python train.py --n_kv_head=2 --head_dim=64 --norm="rmsnorm" --rope_base=10000.0 --rope_fraction=0.25 --parallel_block=true --init="normal" --init_std_qkv=0.0195 --init_std_up=0.0195 --init_std_down=0.0 --optimizer="adamw" --beta1=0.9 --lr_head=0.00571 --schedule="wsd" --batch_tokens=[32768, 65536]
MLP neurons of a small language model. Each row is named by its layer, matrix (up: input weights; down: output weights) and neuron, and shows model dimensions 16-143. Each number is 50 + 10 x the weight over its row's rms, rounded and kept within 0 to 99.
After each neuron's rows, "fires in" lists the words (lower case) most often at its 100 highest values on Wikipedia text that the model never trained on.

L6.up699:52 39 51 43 56 50 51 26 61 46 56 47 46 53 43 51 42 38 46 54 46 55 28 51 66 56 58 52 35 37 49 63 50 54 55 50 41 29 62 62 50 60 56 62 48 46 54 40 60 35 55 53 51 63 42 62 49 54 53 54 53 64 57 54 58 56 62 71 58 64 50 42 56 36 34 37 42 48 34 59 40 48 44 28 60 50 37 34 55 57 36 54 57 39 83 40 49 40 56 39 60 54 55 45 58 52 42 41 54 49 62 33 47 42 49 32 59 62 47 66 61 53 47 47 48 36 53 54
L6.down699:44 58 48 55 60 35 57 48 54 45 61 48 50 32 38 40 46 44 56 50 39 46 53 63 38 68 56 67 62 52 20 44 54 44 63 48 50 37 29 44 66 59 54 51 54 54 45 44 40 45 50 74 44 49 59 60 50 57 54 60 52 54 34 46 51 71 55 52 61 58 41 36 55 44 44 30 59 56 53 47 34 56 49 46 56 61 66 56 61 73 71 56 66 46 54 45 53 70 41 40 51 57 39 57 46 46 58 38 51 45 44 33 43 41 61 42 43 57 40 55 46 39 43 56 49 54 63 55
fires in: "was", "is", "became"

L4.up177:43 47 37 40 48 33 64 53 51 42 44 30 67 45 57 40 41 48 29 30 69 60 55 52 52 34 47 53 45 55 47 61 47 72 54 60 40 50 36 51 35 52 50 32 48 50 41 53 49 41 31 36 47 65 40 50 59 66 56 77 52 41 53 41 28 40 51 56 49 61 52 44 62 64 50 61 31 32 54 49 57 45 43 53 33 54 61 57 51 53 51 65 49 47 55 40 71 42 50 48 48 58 58 39 64 32 48 49 65 45 39 54 57 44 59 50 50 46 41 45 41 51 44 46 50 51 40 53
L4.down177:49 55 49 58 61 64 42 57 58 47 57 61 47 52 53 45 56 42 54 68 33 39 61 49 40 58 57 44 56 49 47 39 40 35 62 47 44 42 45 65 55 49 60 48 52 59 36 47 66 65 59 51 37 48 76 50 41 41 50 37 57 59 54 65 70 41 43 56 46 39 25 52 41 55 53 38 60 62 49 38 37 53 70 49 50 34 45 63 44 58 36 49 46 48 57 51 44 51 48 70 70 43 36 49 28 64 43 66 53 57 55 27 53 62 49 41 53 51 47 49 62 55 45 56 50 61 47 39
fires in: "to", "of", "and", "g", "600", "79p"

L8.up414:65 48 61 45 46 50 61 50 45 48 59 62 73 53 54 53 44 63 57 50 69 64 54 44 74 58 54 50 46 47 54 42 51 50 56 37 50 40 33 39 57 53 50 45 44 50 44 59 47 36 54 61 44 38 46 44 40 70 60 67 52 37 66 48 25 59 55 50 52 36 52 43 50 53 63 42 48 33 46 57 46 50 43 58 41 47 58 41 53 40 44 61 44 57 32 46 54 42 64 30 38 14 59 49 60 35 48 54 63 51 48 41 69 43 57 60 54 35 49 63 23 45 36 48 57 54 51 70
L8.down414:35 53 40 50 50 78 48 57 52 43 39 57 40 40 49 61 68 39 43 51 46 72 33 36 40 33 45 54 50 46 55 60 41 48 55 40 63 43 42 59 49 48 57 47 53 46 61 33 41 49 40 49 52 55 52 46 60 53 58 40 62 62 46 50 72 51 45 51 51 47 51 57 37 23 50 59 42 54 46 52 53 42 48 59 67 54 41 48 41 35 54 48 64 62 46 74 51 51 40 49 47 73 48 56 49 48 57 87 45 45 53 53 50 83 48 52 66 59 44 60 47 52 55 49 59 58 63 54
fires in: "of", "and", "in", "from", "for", "that"

L3.up231:44 36 43 41 58 50 59 54 67 39 52 57 55 37 48 49 50 64 53 44 47 63 51 52 59 35 50 48 56 58 46 34 44 51 56 61 41 47 63 41 57 70 53 42 54 43 47 54 68 51 27 51 50 41 46 60 71 65 47 65 59 35 55 48 55 53 59 67 67 65 55 44 45 44 33 40 43 30 51 59 45 68 50 46 47 51 41 40 64 53 37 44 54 48 61 50 44 43 50 38 62 50 79 56 41 29 55 46 51 26 50 46 57 46 52 48 67 39 53 46 34 48 44 68 49 38 55 55
L3.down231:51 44 32 48 42 55 60 53 59 50 57 58 70 49 51 44 41 43 51 44 52 43 25 60 37 38 59 45 60 64 36 40 47 55 38 55 47 56 27 30 56 52 48 38 32 52 57 46 52 57 56 33 42 27 61 44 71 53 53 56 51 45 60 46 38 51 34 65 38 52 49 45 75 32 55 47 59 34 54 41 48 38 63 46 61 38 35 56 47 21 52 35 45 53 54 46 44 45 60 42 56 54 61 55 46 65 48 33 59 45 50 47 46 30 45 49 56 40 66 60 46 53 49 45 57 43 42 50
fires in: "of", "and", "or", "than"

L8.up907:76 51 66 52 48 53 71 68 47 49 57 32 64 35 51 46 47 64 49 39 54 60 37 55 49 61 45 53 61 41 48 56 38 54 40 23 46 35 49 30 55 56 49 39 61 44 46 39 50 41 46 73 52 40 45 61 56 62 50 35 37 65 64 50 43 53 47 46 65 38 54 58 71 37 50 43 50 47 50 67 53 47 32 41 42 56 53 36 53 55 56 48 49 58 43 57 56 43 40 41 37 52 57 69 49 45 54 47 70 58 50 48 46 42 43 35 47 53 66 65 44 45 45 33 51 46 36 56
L8.down907:48 49 57 44 42 64 73 68 60 43 45 53 48 62 46 48 45 53 61 50 55 75 32 65 52 54 55 45 52 55 43 67 51 60 55 45 42 61 53 46 66 57 53 67 61 18 64 53 34 64 50 41 47 61 69 46 43 66 54 49 56 55 52 56 39 51 47 54 54 45 71 48 31 65 39 56 56 50 50 62 39 61 59 53 53 17 49 31 43 53 27 39 54 47 44 44 43 49 60 47 51 43 60 44 47 37 57 43 41 58 41 57 49 33 59 52 27 44 41 41 51 48 51 39 43 68 28 80
fires in: "in", "on", "of", "and"

L8.up219:54 51 51 45 55 41 40 56 50 34 43 41 40 44 57 50 59 58 48 62 50 63 46 50 52 53 38 53 35 43 73 44 53 51 54 62 34 36 42 61 33 57 58 44 44 39 42 30 75 30 50 48 67 74 52 45 55 56 58 50 59 38 63 55 51 47 57 59 64 52 59 34 36 47 37 59 49 39 48 51 37 37 37 55 55 49 42 39 41 45 49 58 39 51 56 59 51 58 39 59 35 31 50 58 66 39 48 50 43 51 49 42 49 45 47 47 50 52 40 55 77 58 44 41 36 32 48 66
L8.down219:75 34 43 56 43 44 61 68 26 65 55 40 47 46 53 33 47 34 53 52 52 55 55 58 50 36 41 49 56 63 45 62 63 47 52 47 49 46 54 56 43 46 56 48 52 45 54 53 57 51 48 53 70 51 48 66 41 36 48 65 37 68 48 57 60 44 35 63 60 37 66 47 60 49 38 55 43 56 52 48 78 38 44 37 55 47 70 51 57 67 47 46 52 44 45 40 61 52 53 54 49 53 52 57 55 69 68 29 52 42 40 30 66 54 68 43 33 51 52 54 53 60 49 41 47 47 59 52
fires in: "american", "japanese", "film", "english", "of"

L3.up1016:62 51 45 35 54 42 54 34 64 47 41 44 52 50 58 47 28 33 44 42 56 75 59 28 54 51 51 70 32 37 61 55 49 68 43 53 53 40 37 50 63 53 59 28 55 25 52 41 51 42 36 55 47 69 38 46 46 72 55 51 60 36 70 63 49 39 53 60 43 63 53 39 46 45 40 34 45 39 48 58 54 54 50 52 49 40 45 51 59 41 45 59 43 54 52 58 46 46 58 33 56 40 46 38 68 43 50 50 44 60 40 51 48 51 61 56 50 34 59 81 52 53 44 52 33 31 59 79
L3.down1016:48 52 50 51 38 51 73 63 34 60 54 56 58 53 40 45 63 54 51 48 30 65 66 69 36 36 50 51 49 46 45 40 50 39 69 58 50 59 47 48 51 45 63 47 54 74 48 56 51 56 47 37 40 49 58 68 49 30 62 50 39 68 49 48 42 45 50 44 54 42 50 52 48 62 48 47 54 65 67 31 41 51 57 50 45 61 49 50 40 39 40 56 57 57 48 50 48 43 51 71 62 52 47 72 57 59 52 32 50 44 42 50 57 38 60 41 56 64 47 48 54 51 44 42 50 59 40 46
fires in: "with", "for", "on", "to", "however"

L3.up1010:57 48 47 50 43 40 46 54 59 31 49 45 50 71 57 47 69 62 44 41 62 65 50 59 57 41 40 56 55 49 45 58 56 54 53 42 54 32 35 68 56 42 37 51 28 43 59 37 81 42 40 42 41 73 50 47 50 47 47 54 82 54 51 46 55 37 46 48 57 62 43 22 58 44 37 59 63 37 51 51 50 42 57 51 30 31 61 36 70 55 33 46 57 50 52 65 38 52 71 45 37 33 51 54 62 41 46 48 56 55 48 47 53 43 55 65 63 46 44 43 60 57 38 38 38 44 53 65
L3.down1010:55 50 38 53 47 45 61 55 64 49 51 58 61 50 45 37 55 39 39 43 69 53 60 36 51 27 53 47 47 44 52 43 52 60 50 55 51 42 40 58 54 41 49 53 48 69 60 55 63 49 45 55 58 58 38 49 56 44 58 55 52 53 47 60 23 51 51 78 56 42 48 40 58 45 66 43 56 46 52 65 40 57 52 65 51 45 54 39 44 54 78 47 49 67 48 47 57 31 52 51 71 55 44 38 50 64 67 44 40 49 38 48 54 48 56 36 76 60 34 65 52 43 58 57 54 63 51 48
fires in: "the", "in", "on"

L6.up402:44 52 60 61 53 47 49 36 49 48 34 52 49 60 47 59 51 54 53 52 40 63 66 44 56 53 45 41 40 26 47 48 39 36 43 53 63 57 47 50 45 55 51 50 39 33 55 40 43 43 53 43 52 56 42 57 51 36 50 61 47 49 64 40 60 43 41 73 70 59 42 49 50 45 27 43 69 44 63 47 48 55 49 40 65 51 47 58 59 53 48 58 53 49 56 53 40 48 61 61 56 51 55 56 37 51 40 49 49 36 50 45 63 47 67 50 63 53 60 72 69 64 50 52 40 38 54 56
L6.down402:67 50 48 35 43 34 45 43 39 32 53 60 56 41 42 59 50 43 37 51 56 69 51 46 53 36 48 42 60 42 46 59 56 61 50 42 64 49 43 52 53 57 49 57 56 61 48 51 56 51 45 48 46 49 47 52 52 43 46 37 52 45 59 58 39 53 49 37 45 49 58 66 61 61 45 45 35 51 35 46 43 48 49 42 59 64 56 49 59 47 64 53 63 47 44 57 48 45 35 35 44 59 33 53 57 48 57 73 36 57 37 58 44 99 48 50 61 56 52 39 43 61 54 56 51 34 41 42
fires in: "he", "it", "her", "him", "his", "she"

L6.up758:62 57 55 42 41 45 55 36 44 36 40 59 54 29 34 69 46 66 42 56 41 54 63 54 60 56 47 48 54 26 72 37 40 42 47 53 49 49 48 69 37 68 62 51 55 41 49 45 53 41 67 61 58 50 60 50 52 42 59 64 66 53 66 50 56 32 49 69 39 49 50 53 50 56 36 52 49 53 56 41 46 50 46 53 48 40 34 35 54 52 55 65 56 41 47 47 51 65 53 63 49 38 50 60 33 41 50 47 40 35 54 40 49 49 50 50 49 56 49 51 52 68 46 42 43 50 51 53
L6.down758:60 57 52 53 59 40 43 61 52 46 57 47 34 56 54 43 73 47 66 44 56 38 32 61 46 48 42 55 53 66 49 60 52 65 55 50 60 40 53 57 39 39 43 45 57 63 67 41 51 70 51 50 60 71 53 63 38 36 46 36 55 30 44 45 63 72 54 45 60 32 57 46 54 41 56 50 35 45 52 40 47 55 51 48 50 45 40 40 57 40 59 50 44 59 51 43 53 49 44 48 49 62 40 63 60 51 37 53 40 55 54 45 45 92 35 48 71 38 56 47 56 37 57 41 47 46 59 15
fires in: "he", "she", "be"

L3.up629:63 43 48 54 55 54 36 41 59 52 53 58 53 47 36 52 44 58 54 36 71 65 55 69 63 42 40 62 59 44 45 20 50 55 56 60 37 40 43 48 58 37 45 30 50 42 47 34 58 52 35 64 57 43 38 54 60 59 59 65 58 58 53 59 40 45 39 52 48 48 64 67 51 54 56 40 51 58 45 54 61 51 45 59 51 44 41 54 64 51 57 63 53 58 66 40 52 55 40 39 51 37 60 50 51 36 44 50 44 46 49 48 37 47 47 34 55 32 60 60 37 63 64 42 40 57 54 61
L3.down629:59 50 52 67 35 68 55 47 43 60 51 52 47 43 49 50 47 31 46 33 48 61 30 56 58 57 59 44 36 67 54 53 59 31 40 55 45 43 44 48 51 58 55 55 49 36 60 65 40 46 55 52 57 54 41 56 59 57 68 64 45 36 55 60 56 69 47 49 46 38 50 44 56 54 45 50 49 39 57 43 56 38 42 47 31 58 53 48 42 40 33 54 43 54 52 45 39 59 59 73 59 44 39 62 67 42 70 37 40 56 48 43 45 48 37 43 46 37 36 37 32 54 42 46 48 52 34 54
fires in: "at", "on", "than", "of", "website", "higher"

L4.up88:58 32 48 54 46 45 52 39 66 32 62 44 60 40 55 43 61 60 49 57 46 61 63 53 62 55 59 53 46 39 39 37 55 51 53 48 45 55 15 65 51 65 52 67 26 41 57 53 53 46 45 53 53 47 64 47 34 55 51 60 60 62 59 70 75 40 60 60 50 57 34 50 40 53 48 48 51 52 50 41 30 48 49 48 49 48 36 39 37 50 44 64 47 47 43 65 59 53 48 48 49 47 49 64 41 51 29 53 56 57 59 58 54 43 62 61 56 51 66 29 67 61 73 52 40 39 64 60
L4.down88:48 36 52 42 44 44 53 36 66 41 42 72 23 46 47 67 70 54 64 53 43 39 41 44 45 46 51 41 48 50 45 62 51 55 42 38 39 59 38 53 47 50 59 46 60 57 45 45 53 58 69 46 33 55 53 46 54 27 51 47 74 54 41 55 41 53 51 47 41 52 58 62 42 39 50 36 61 54 47 58 66 46 45 56 34 44 29 72 36 49 46 49 57 56 33 41 50 50 54 47 53 53 49 46 41 58 41 49 41 41 53 58 45 68 50 39 52 42 44 40 51 41 36 40 51 36 44 25
fires in: "he", "was", "had", "having"

L3.up701:54 34 63 53 62 47 59 33 53 46 47 48 46 73 50 51 52 52 57 41 58 74 57 41 53 22 58 57 48 50 52 47 48 49 54 35 40 29 48 63 42 68 61 54 46 35 44 48 60 54 48 51 38 72 43 61 54 55 61 46 53 51 57 52 44 48 46 61 64 62 50 49 48 52 28 36 64 43 28 61 57 42 36 47 42 35 45 56 57 58 36 55 50 51 52 62 52 58 55 53 43 43 52 76 53 45 44 43 42 46 40 36 59 49 67 62 76 47 57 66 51 67 40 48 39 60 61 67
L3.down701:49 54 40 45 40 55 43 40 46 44 66 48 55 36 53 31 42 40 59 53 42 83 45 73 49 57 56 49 54 45 64 64 52 56 52 52 43 27 51 58 45 38 44 28 55 48 50 46 46 57 42 40 39 64 42 57 46 43 58 57 54 49 57 44 49 55 41 60 48 48 64 62 55 59 57 44 41 53 50 59 54 48 61 49 48 64 43 47 55 30 66 69 48 47 46 38 49 43 49 64 43 50 43 55 34 61 51 79 59 54 53 42 41 83 49 50 42 68 45 51 45 33 55 57 68 62 57 60
fires in: "the", "by", "as", "to"

L8.up328:44 33 45 49 39 50 59 53 54 62 33 51 52 54 59 42 61 46 56 36 39 63 47 54 70 26 45 57 57 35 36 41 49 55 51 30 34 51 42 41 59 69 50 36 54 51 39 58 61 48 38 45 65 56 61 64 62 46 48 31 38 48 48 40 45 47 47 47 51 49 57 52 56 41 52 39 43 52 55 52 50 66 57 51 47 55 50 36 70 57 46 44 69 41 43 40 49 52 60 51 54 67 63 70 48 46 52 42 42 46 56 31 48 46 66 38 54 51 44 43 57 43 35 31 54 52 62 56
L8.down328:61 56 50 55 59 47 51 55 57 48 51 36 53 37 58 52 48 66 52 54 55 60 51 60 61 42 56 59 52 49 57 45 66 69 58 43 54 48 62 44 47 55 41 57 31 36 63 42 57 59 72 45 44 56 56 41 48 55 59 54 54 58 49 71 46 56 42 62 59 57 48 49 50 58 56 49 66 51 49 66 55 42 31 74 53 42 50 54 67 32 46 49 45 65 51 63 53 19 59 49 36 35 55 39 52 30 34 82 50 60 60 49 58 85 50 59 50 61 57 60 47 52 44 65 51 46 40 60
fires in: "of", "all", "or", "among", "and"

L8.up651:66 37 47 46 57 45 33 59 61 42 30 50 56 56 55 57 45 66 59 47 70 61 56 49 67 56 58 67 48 45 64 47 52 68 53 51 47 36 44 51 49 62 48 51 47 41 30 55 69 47 43 58 62 66 44 50 32 72 55 50 65 47 51 48 44 39 58 49 53 56 39 37 51 46 28 39 53 49 63 64 55 59 39 52 51 65 61 39 50 42 39 35 59 43 58 56 68 51 61 54 61 46 48 66 66 40 44 51 49 31 57 38 49 49 64 37 42 52 57 64 56 58 29 55 32 42 52 61
L8.down651:63 43 42 31 53 43 51 40 49 55 41 45 60 48 38 37 52 52 63 42 69 64 56 60 46 57 41 47 51 61 38 48 61 64 49 39 44 43 39 55 47 54 50 50 53 47 47 63 68 55 59 41 51 50 45 54 62 44 69 52 51 48 46 47 51 50 47 59 54 61 46 32 62 37 45 55 61 50 48 49 64 47 50 72 44 46 58 56 49 51 26 43 45 52 64 43 59 52 53 61 38 54 62 54 59 70 52 65 41 67 32 38 55 81 66 47 40 55 45 62 44 49 41 47 56 38 49 65
fires in: "of", "by", "with", "to", "american", "japanese"

L6.up368:57 36 53 33 58 46 44 56 62 39 56 34 42 53 41 46 60 53 52 38 53 60 50 62 66 41 50 64 53 52 41 47 53 75 49 49 50 47 49 36 63 46 26 35 46 50 38 48 72 53 39 66 67 51 57 57 48 65 52 65 56 62 63 77 42 40 60 60 51 56 45 35 54 60 25 35 49 59 66 53 53 41 62 49 44 52 47 49 38 46 40 43 66 42 49 65 47 51 56 55 61 47 46 61 57 30 45 48 43 53 49 31 50 44 55 52 54 35 56 54 44 57 33 61 51 35 36 61
L6.down368:53 48 36 65 44 48 58 45 57 47 49 59 41 51 56 64 42 57 54 51 53 64 45 40 50 38 60 69 52 55 59 36 51 65 55 56 60 62 32 30 46 65 57 36 64 54 49 58 48 61 51 51 47 64 38 58 43 53 44 44 54 33 64 51 35 55 40 56 56 57 50 40 61 52 33 28 45 60 42 66 43 45 52 77 34 56 41 42 50 14 70 39 58 46 67 33 56 44 53 54 53 66 53 56 52 30 50 56 62 72 45 46 58 49 53 34 44 55 64 45 57 62 63 45 36 41 48 56
fires in: "of", "with", "by", "under", "ofakim", "while"

L3.up564:65 43 73 64 45 39 56 51 46 53 60 44 82 53 41 36 47 37 43 32 67 71 50 50 62 49 47 47 65 57 62 61 56 51 48 59 46 41 47 39 25 43 48 21 58 30 45 46 57 49 54 56 69 61 60 55 61 58 45 64 58 48 65 62 55 37 58 54 59 43 58 39 58 43 48 42 54 51 39 58 48 47 58 50 44 42 44 43 68 56 42 52 45 48 44 47 66 39 62 38 50 51 52 60 43 50 55 46 44 56 36 46 74 44 53 51 49 50 38 64 43 53 32 55 62 46 26 74
L3.down564:50 62 57 37 54 43 64 74 47 65 60 39 63 57 34 44 47 67 48 40 54 82 46 47 45 59 49 42 56 50 38 58 45 63 71 51 54 60 55 64 45 42 43 44 53 44 43 48 41 54 41 47 49 50 41 58 57 53 63 44 43 75 60 50 57 54 60 50 59 43 52 43 40 57 55 38 41 59 63 57 44 38 54 55 37 44 50 37 58 38 49 57 41 58 52 52 52 33 54 49 46 56 68 48 42 64 53 68 53 47 42 53 44 77 52 61 61 51 56 44 42 44 66 47 34 39 45 64
fires in: "of", "after", "from", "between", "in"

L6.up263:46 55 48 52 40 55 59 58 66 43 63 33 60 43 70 38 42 66 48 50 51 57 39 51 37 46 45 60 32 61 54 56 49 45 52 49 58 41 52 58 53 45 49 53 48 45 60 25 58 48 42 45 44 59 47 53 43 51 41 47 49 37 54 51 40 46 60 60 46 55 49 19 52 55 31 53 44 35 46 58 62 51 56 55 42 51 41 49 59 50 32 59 45 29 45 48 48 47 59 41 45 45 57 50 56 34 36 41 59 54 56 54 53 38 41 40 52 49 48 53 66 52 64 53 37 36 34 55
L6.down263:57 42 55 67 52 44 44 58 44 42 48 61 35 54 47 40 44 48 42 38 53 31 69 61 55 50 61 47 50 71 43 57 54 53 46 48 44 56 34 57 47 49 47 60 29 67 36 40 37 54 42 46 47 65 44 72 40 33 59 43 46 50 41 30 61 41 62 44 50 44 44 55 50 53 63 49 45 46 60 68 70 44 53 30 51 49 55 41 41 49 57 34 34 42 53 57 46 76 47 56 36 41 65 57 54 49 68 32 63 51 36 34 36 53 41 42 54 53 44 47 56 53 52 70 44 48 35 30
fires in: "of", "the", "with"

L3.up563:54 61 60 42 50 57 41 56 54 55 79 28 46 47 59 47 45 50 49 58 49 62 33 70 50 37 58 53 46 53 57 53 56 64 58 39 58 47 44 52 50 75 45 57 55 47 70 39 56 53 39 49 48 56 51 65 68 50 41 58 44 43 53 61 35 35 50 55 66 80 42 35 72 61 20 51 43 45 37 57 40 36 46 35 49 49 49 47 41 54 41 59 60 26 54 44 39 50 60 43 48 45 47 60 54 44 49 46 38 51 72 55 60 46 41 54 46 45 57 35 53 35 22 44 57 37 42 58
L3.down563:52 47 44 66 61 55 54 48 36 40 35 57 64 51 45 48 40 66 50 56 51 36 46 61 57 51 57 60 41 31 49 37 58 36 45 52 46 43 49 55 52 40 59 54 40 61 59 48 35 51 50 68 36 48 42 44 38 49 43 30 36 52 50 46 45 63 54 48 52 56 51 48 52 14 55 46 49 57 23 48 48 50 54 68 30 63 59 64 42 44 84 54 54 63 65 65 61 52 33 39 50 49 45 40 54 52 57 64 54 56 55 31 37 52 56 49 66 39 47 55 46 46 54 63 50 49 49 43
fires in: "with", "performance", "won", "music", "champions"

L8.up307:56 44 64 35 53 58 58 52 59 32 39 56 75 66 46 51 47 45 51 39 58 64 55 36 72 56 53 51 49 51 65 36 52 59 44 34 66 24 36 33 49 60 53 41 31 40 53 54 45 36 19 60 62 45 58 43 44 50 49 52 45 55 51 59 72 49 57 57 53 41 56 33 43 44 33 40 45 48 47 43 45 63 41 61 49 41 39 51 62 43 50 61 62 42 48 76 54 46 35 52 48 41 68 51 56 46 49 55 52 47 49 21 38 51 60 61 56 36 44 53 51 54 47 56 36 49 48 64
L8.down307:43 29 45 54 42 52 45 38 44 57 51 75 52 56 40 47 47 51 62 59 59 73 46 59 61 51 53 57 54 56 50 54 66 60 44 57 75 55 56 54 45 50 51 33 47 54 47 37 32 55 54 57 60 40 59 45 53 52 51 50 54 46 56 51 40 63 63 21 37 40 63 33 47 52 46 45 55 63 51 50 44 49 60 59 54 59 58 40 48 29 47 38 58 43 48 47 44 50 46 54 42 43 31 60 65 52 43 98 44 47 43 72 59 79 47 48 70 69 60 47 49 52 52 42 56 62 64 65
fires in: "of", "in"

L3.up804:55 48 40 55 48 41 44 53 67 45 68 50 49 50 39 68 62 62 36 34 51 60 62 36 72 45 56 61 61 35 51 31 43 39 26 56 57 62 47 39 47 62 53 50 36 37 51 29 74 34 38 53 50 41 46 57 52 46 39 49 64 52 59 63 63 34 55 57 67 55 45 49 47 49 32 37 54 36 53 42 36 51 50 39 47 33 43 58 56 56 32 50 52 43 38 42 25 44 61 54 63 48 51 52 32 45 47 41 50 33 62 43 37 42 56 42 44 50 60 67 57 53 50 59 59 42 53 57
L3.down804:61 47 40 43 58 26 51 51 45 55 43 46 47 27 51 56 34 55 47 61 77 65 57 53 25 53 50 48 50 47 50 51 49 66 60 58 60 59 59 61 52 45 33 48 52 52 46 50 43 66 44 47 59 48 40 46 39 42 48 63 63 63 65 42 51 65 59 44 46 56 64 19 52 58 42 51 56 70 56 50 50 53 40 64 60 52 40 43 49 55 47 53 55 37 66 53 47 50 33 49 53 55 52 42 47 48 52 42 40 37 40 55 39 50 59 58 66 39 33 63 31 43 56 45 43 41 42 52
fires in: "that", "later", "eventually", "it", "which", "she"

L3.up727:54 45 41 39 54 46 40 58 75 45 46 48 53 43 50 49 34 50 49 38 40 60 49 61 44 54 54 45 52 54 54 42 47 54 52 51 44 41 49 43 62 47 48 41 39 30 48 28 74 48 39 46 52 49 71 68 54 61 57 51 57 35 64 54 51 29 48 51 51 59 55 39 43 57 44 59 49 50 46 49 41 47 61 43 51 38 44 40 52 55 43 51 63 36 48 34 46 50 60 35 58 55 53 57 58 29 45 45 48 44 37 24 65 48 37 50 45 46 40 40 49 53 36 48 57 51 47 59
L3.down727:56 46 52 77 58 54 48 57 45 53 35 58 58 45 41 51 45 61 49 49 49 55 43 42 49 50 49 51 40 39 51 66 44 35 53 50 72 49 52 50 57 47 60 62 58 54 51 45 36 61 81 51 48 38 59 52 44 37 41 47 54 51 49 64 39 57 36 46 49 50 55 44 43 41 50 23 68 50 57 56 23 47 42 57 51 58 63 58 62 52 70 37 64 54 50 45 54 48 51 58 45 55 54 52 49 51 73 68 54 53 51 53 51 79 33 31 30 42 53 53 41 48 53 29 35 41 60 49
fires in: "of", "during", "for", "among", "in"

L8.up107:62 38 50 62 37 52 29 46 42 45 55 52 44 56 51 53 54 32 19 78 54 53 48 56 44 41 58 43 46 33 50 45 65 49 53 53 42 43 53 65 36 51 43 56 61 31 62 53 56 41 65 58 58 42 62 51 50 51 54 58 40 50 54 62 54 41 32 69 57 59 58 47 46 34 59 58 59 52 72 54 45 55 52 35 56 60 44 48 40 66 59 47 50 47 47 41 38 52 69 56 72 32 52 53 51 52 58 37 23 47 56 30 57 40 57 32 61 38 50 50 52 64 44 38 52 56 53 55
L8.down107:41 52 48 54 64 62 68 34 54 35 59 43 57 42 28 56 42 70 61 49 46 48 47 66 38 45 52 47 61 63 47 41 36 64 53 45 44 52 40 42 59 40 54 50 32 66 55 51 34 54 56 48 42 57 58 41 44 48 70 40 53 54 44 43 46 60 68 44 58 58 62 42 54 50 46 44 45 47 51 51 50 47 34 50 43 35 58 29 50 49 63 44 47 38 54 58 31 65 46 40 51 64 55 50 51 50 64 23 71 58 50 46 34 33 47 60 55 32 58 55 49 48 65 73 53 42 62 40
fires in: "well", "years", "days", "closely", "is", "born"

L3.up189:68 55 49 52 47 49 53 43 39 51 56 47 56 43 54 53 70 48 40 49 51 73 59 38 52 31 38 55 53 53 60 49 54 43 47 40 44 47 36 57 52 40 43 64 52 35 52 57 49 31 49 41 58 71 38 55 57 59 64 56 51 50 68 49 49 55 34 56 56 56 64 52 43 60 44 51 42 42 38 57 49 39 14 50 49 47 50 52 41 59 35 55 41 46 37 74 52 46 49 45 53 33 48 62 47 41 55 45 47 52 40 49 61 45 55 58 67 50 49 47 72 46 39 46 58 61 45 65
L3.down189:50 46 39 36 55 42 49 45 39 45 52 48 30 50 33 48 48 68 52 60 51 79 50 62 51 48 63 57 43 55 41 53 35 45 59 53 50 37 56 43 39 47 56 41 57 58 39 54 50 38 50 39 59 46 48 38 60 60 54 53 49 50 44 41 36 46 55 53 58 46 61 48 44 57 58 39 41 50 56 57 61 55 52 48 50 54 45 38 58 48 58 47 51 50 55 50 54 41 55 59 42 55 49 52 39 57 56 99 48 61 61 49 54 94 47 57 46 63 46 44 48 39 47 53 50 45 39 67
fires in: "the", "in", "website", "on", "of", "isbn"

L4.up809:39 42 50 51 35 31 50 35 39 40 49 56 55 48 39 54 54 45 52 42 46 56 57 59 47 44 52 71 27 40 25 53 53 45 53 51 40 39 45 44 61 55 46 61 52 50 41 52 58 36 48 41 55 53 51 57 45 58 37 43 38 59 49 58 44 47 52 43 71 60 58 30 52 53 47 54 44 51 66 51 49 58 52 33 62 48 43 48 45 59 46 54 84 38 58 60 49 71 71 51 73 62 59 60 57 28 26 46 36 48 53 34 57 46 59 46 67 57 63 54 55 46 52 64 48 40 45 66
L4.down809:46 62 52 38 60 57 42 51 38 49 51 63 43 51 56 71 60 60 43 58 44 39 40 47 51 46 48 61 64 44 49 55 47 60 45 55 43 53 35 56 66 58 55 42 67 48 47 61 47 49 57 44 52 44 35 50 49 41 54 44 56 44 56 47 40 44 45 43 64 54 48 39 48 51 51 38 37 50 51 60 41 62 38 57 46 52 49 48 57 44 46 49 45 53 55 63 39 53 31 33 21 66 36 48 69 50 52 85 46 55 54 44 54 77 25 53 45 59 51 39 39 56 56 26 53 72 58 67
fires in: "the", "points"